{
  "d_model": 384,
  "n_kv_head": 3,
  "head_dim": 128,
  "decay_fraction": 1.0
}
MLP neurons of a small language model. Each row is named by its layer, matrix (up: input weights; down: output weights) and neuron, and shows model dimensions 176-271. Each number is 500 + 40 x the weight over its row's rms, rounded and kept within 0 to 999. Numbers have three digits each.
After each neuron's rows, "raises" lists the tokens whose logits its output raises most directly, leaving later layers aside; "fires in" lists the words (lower case) most often at its 100 highest values on Wikipedia text that the model never trained on.

L13.up899:514538458532522470450500422532493555467491579448491467544510485470507458528453535501473543580491494481551458444504489535501501529573545524531493457468458545509568471485528504531492512504514463492507472475531544444496478471482520481448474465449482510450507537539554521616461475474480531534
L13.down899:492494495447497491521428467596432492474482517522507545462589501448506499419500510475504565516532474494457467518450415531559422477460509548568549449540521446462503428489536452485475459498484485536421521533531534484466445452534453496407504432389467468452496466509539503474454472477489599547
raises: " time", " time.", " time,", " end", " same"
fires in: "the", "same", "that"

L20.up167:558519593538501522447454539454555471504564479419503553508468473605462470470516456510431559580500506467480471499532526453495507476464576477517491495464593463511502485499481413444473510491476516474496511472579491512571488502550516448508535540526517458602572538439520515501568466557472531530
L20.down167:444428512464526515537482522506567470572462471474539473525518432512483485578450551439515461538544462524570514457461549548544461479515510501491443427553432467505517487475527421439449470495577445539507492541535492456522454542461501485463484460522389536522525441483528503507486563481500594540
raises: " he", " it", " she", " they", "ever"
fires in: "as", "when", "so", "that", "because", "until"

L13.up57:471484528490494600535493487519409519459496518469548429510420469525494484557468470497478581529456478466491414472584473482529451519489590509586531493478454507547575481427618621447519522506463433491437450414504512429511523476599476502492541467504443461524458498466537427549461485509497569522
L13.down57:529427488468469590429560543518494580475519467492490506527527479520484504552473525495487506494447448481402571494508420472439475529443549530548518573449516515553494483416578536554500526420519431480557477520530581517472499551496547461411436521451505546529491516447494528508448570571537480503
raises: " same", " day,", " year,", " night,", " year."
fires in: "that", "the", "same", "as", "following", "years"

L13.up161:498474562505457586499488490505482552469519492520504480543518499439478477540448467501522505494581504577493552511494443501472495475590591558433557496524435481466520529469523481511516524522525436499520561398577507479518502528464567468523541470480464485513539535529464518535497446542531538545
L13.down161:488509501525572545478573452527537434457531475511463509532481518459484556447454493487467475462569493488439473522533424459451507473524561543497566530453462426551570534520614471459503537451474500532442501441473466566597489417424531509507515476482524466547485404513554502562503465479559467529
raises: " time,", " reason", " first", " time", " time."
fires in: "the", "a", "first"

L20.up661:523506493475498564579521488465514559495465455485539546555511513471463510462408498463526485533526511529531513503555460452505492464474524474419545520454402527504430544471474492484491496495498527543523449599486518493465510524465515578609490485406484450450510428455453528470474494454579510536
L20.down661:440562452507485466560494421502557519464499496456419496527476492409501467495473541467570487489561510472482511558539459387484571451525510487427533522551448535447498540511519454510415495511571476540525473513475498446485413578433470505533441498425497526489535432465482563520462452527533544537
raises: " as", " Jr.", "ue", " ", " ..."
fires in: "such", "well", "known"

L18.up1073:509453540522553547439566520483456486456527485512516464469529430448517530443518514439477524573451442464553445463439556514496513509438485450530498552539541479456491536498550422474502487459478514496479469507546467484522437487566515500528498501557538474417497447525463496433430461546504487467
L18.down1073:503454490520508443501513572548481477504559496496443486569480461501527426518527465566551483565481494411505479453452453571492447436503509486477520488404540477468498489538434536413527469458477510541509519448525530486503423507538556504540578428466493536546518394555533444493412492518464530400
raises: " part", "ide.", " well", " soon", "ide,"
fires in: "as"

L20.up341:432505462516535436430509524455480518563466498425514553549449512528495541514449485469473496475525499500520558480477407545533455546537528462526538492483477476506496512519533498465533500495522501527473509533520488422509490476427538524483531540523552467516562475560486508464486464487515509521
L20.down341:480504454545414478520500483443544519469552437461537428533576518510482492491437498609485523500500415466474493539567491468513510550499530520466473530535445557507504450560535442590523386540473528523425470511453475498477444480519444431530522505525499482526451410551492500528434404488494495515
raises: " as", " through", " until", " by:", "s:"
fires in: "known", "or", "not", "writing", "such", "just"

L13.up200:506458459515442507520536476407486531500439486513501431577499570532552555542456558534454469552508435448489494529501434500523460441548479467602587526510506502481465510565510479431449511524481494458572504473505522494514457551494573491567535544487537474531536540532457494449430542458443492484
L13.down200:522465525429495500446546547528533546521525492500529465521495520615451481502501485449378491454482477486528530489517452546524509500496559507441416471499540427554491468591555519449512502503421539511565454475581439488525481466493586502508513586495538520565578412508417501430447517523514549475
raises: " well", " they", " she", "ever", " it"
fires in: "as", "until", "asymmetric", "before", "so"

L18.up168:544551543562491527527575510477501487455498496608513534564536490466520427476486496469575507464494529489493495491394455497596524531451511511549517467508464451465531476461475507472499536552569544528459526397435519457505490535529484501505429524504554443463531466454499443451555489532497488508
L18.down168:501585553508528490496492512556437520576520490520499545498559479432559491468457523480519518429514487546491461577485482522486581525481493559506489466409514471531511463546505467523479596457537503480491484500456479544476450495484521464515476501517448451541438505553490497497511465481540499456
raises: " was", " appears", " has", " is", " would"
fires in: "it", "he", "who"

L18.up398:506515485483506571517507475503494496477469538521500454437473542497514509480551441534524497537441526473498435389416501543498550507482458476571535475460466459499515456510508416434464500419493531491447458561410500511506403547419475513469439544504481529561550505519485517518525445546571417476
L18.down398:480521507490457488521488447518423488484519449500516485419502475476476549500519491448522484484473437471585468548516466445498465453524475471473501496559506470537502446478543560571550503460466437501518482405477546463466472515448464495468481489522548512532487431479476480497492485526527558525
raises: " across", " behind", " within", " outside", " above"
fires in: "from", "both", "an"

L20.up20:413564441522504468509538472524489507539517450486510512508509527463520514516569506444470473458489458515520513493506452535451425477590627536473577518510509471488570521462485496496472541520534445514476535501491489544588507512426498470557486527446520501502495515479563619558429512512516519510
L20.down20:508447471510446528517478491554426513463529560469508429542570433446490574455548491442555499486463509481445435500554526525501512451561537573481519566466463461499502407443444452540545539497461494557420515439481516509577519483495535484516508497447489515523473441500461491521456453486549504590
raises: " time,", " time", " time.", " periods", " period"
fires in: "the", "a", "this", "first"

L13.up748:502544523513497548532502451507514532485479541502511475485500514526504458538529473495521524531506579476472481488440496569546487539491522415499520535499453479576510491577463501499569500500521589578530539410533473550472518526469469515473554468462552486465558519495503479517494475446501494571
L13.down748:474507487488477485541414572552536516456487453513501459444512500486478558505450465453451435544482522389414588514511475504473504491484490544494519499527504452501509530501538491523509503490521460510444417554622511554429522476436513512477448485467502480522428501450573515460526461543512515554
raises: " others", " other", " others.", " rest", " Other"
fires in: "the", "several", "in", "various", "many"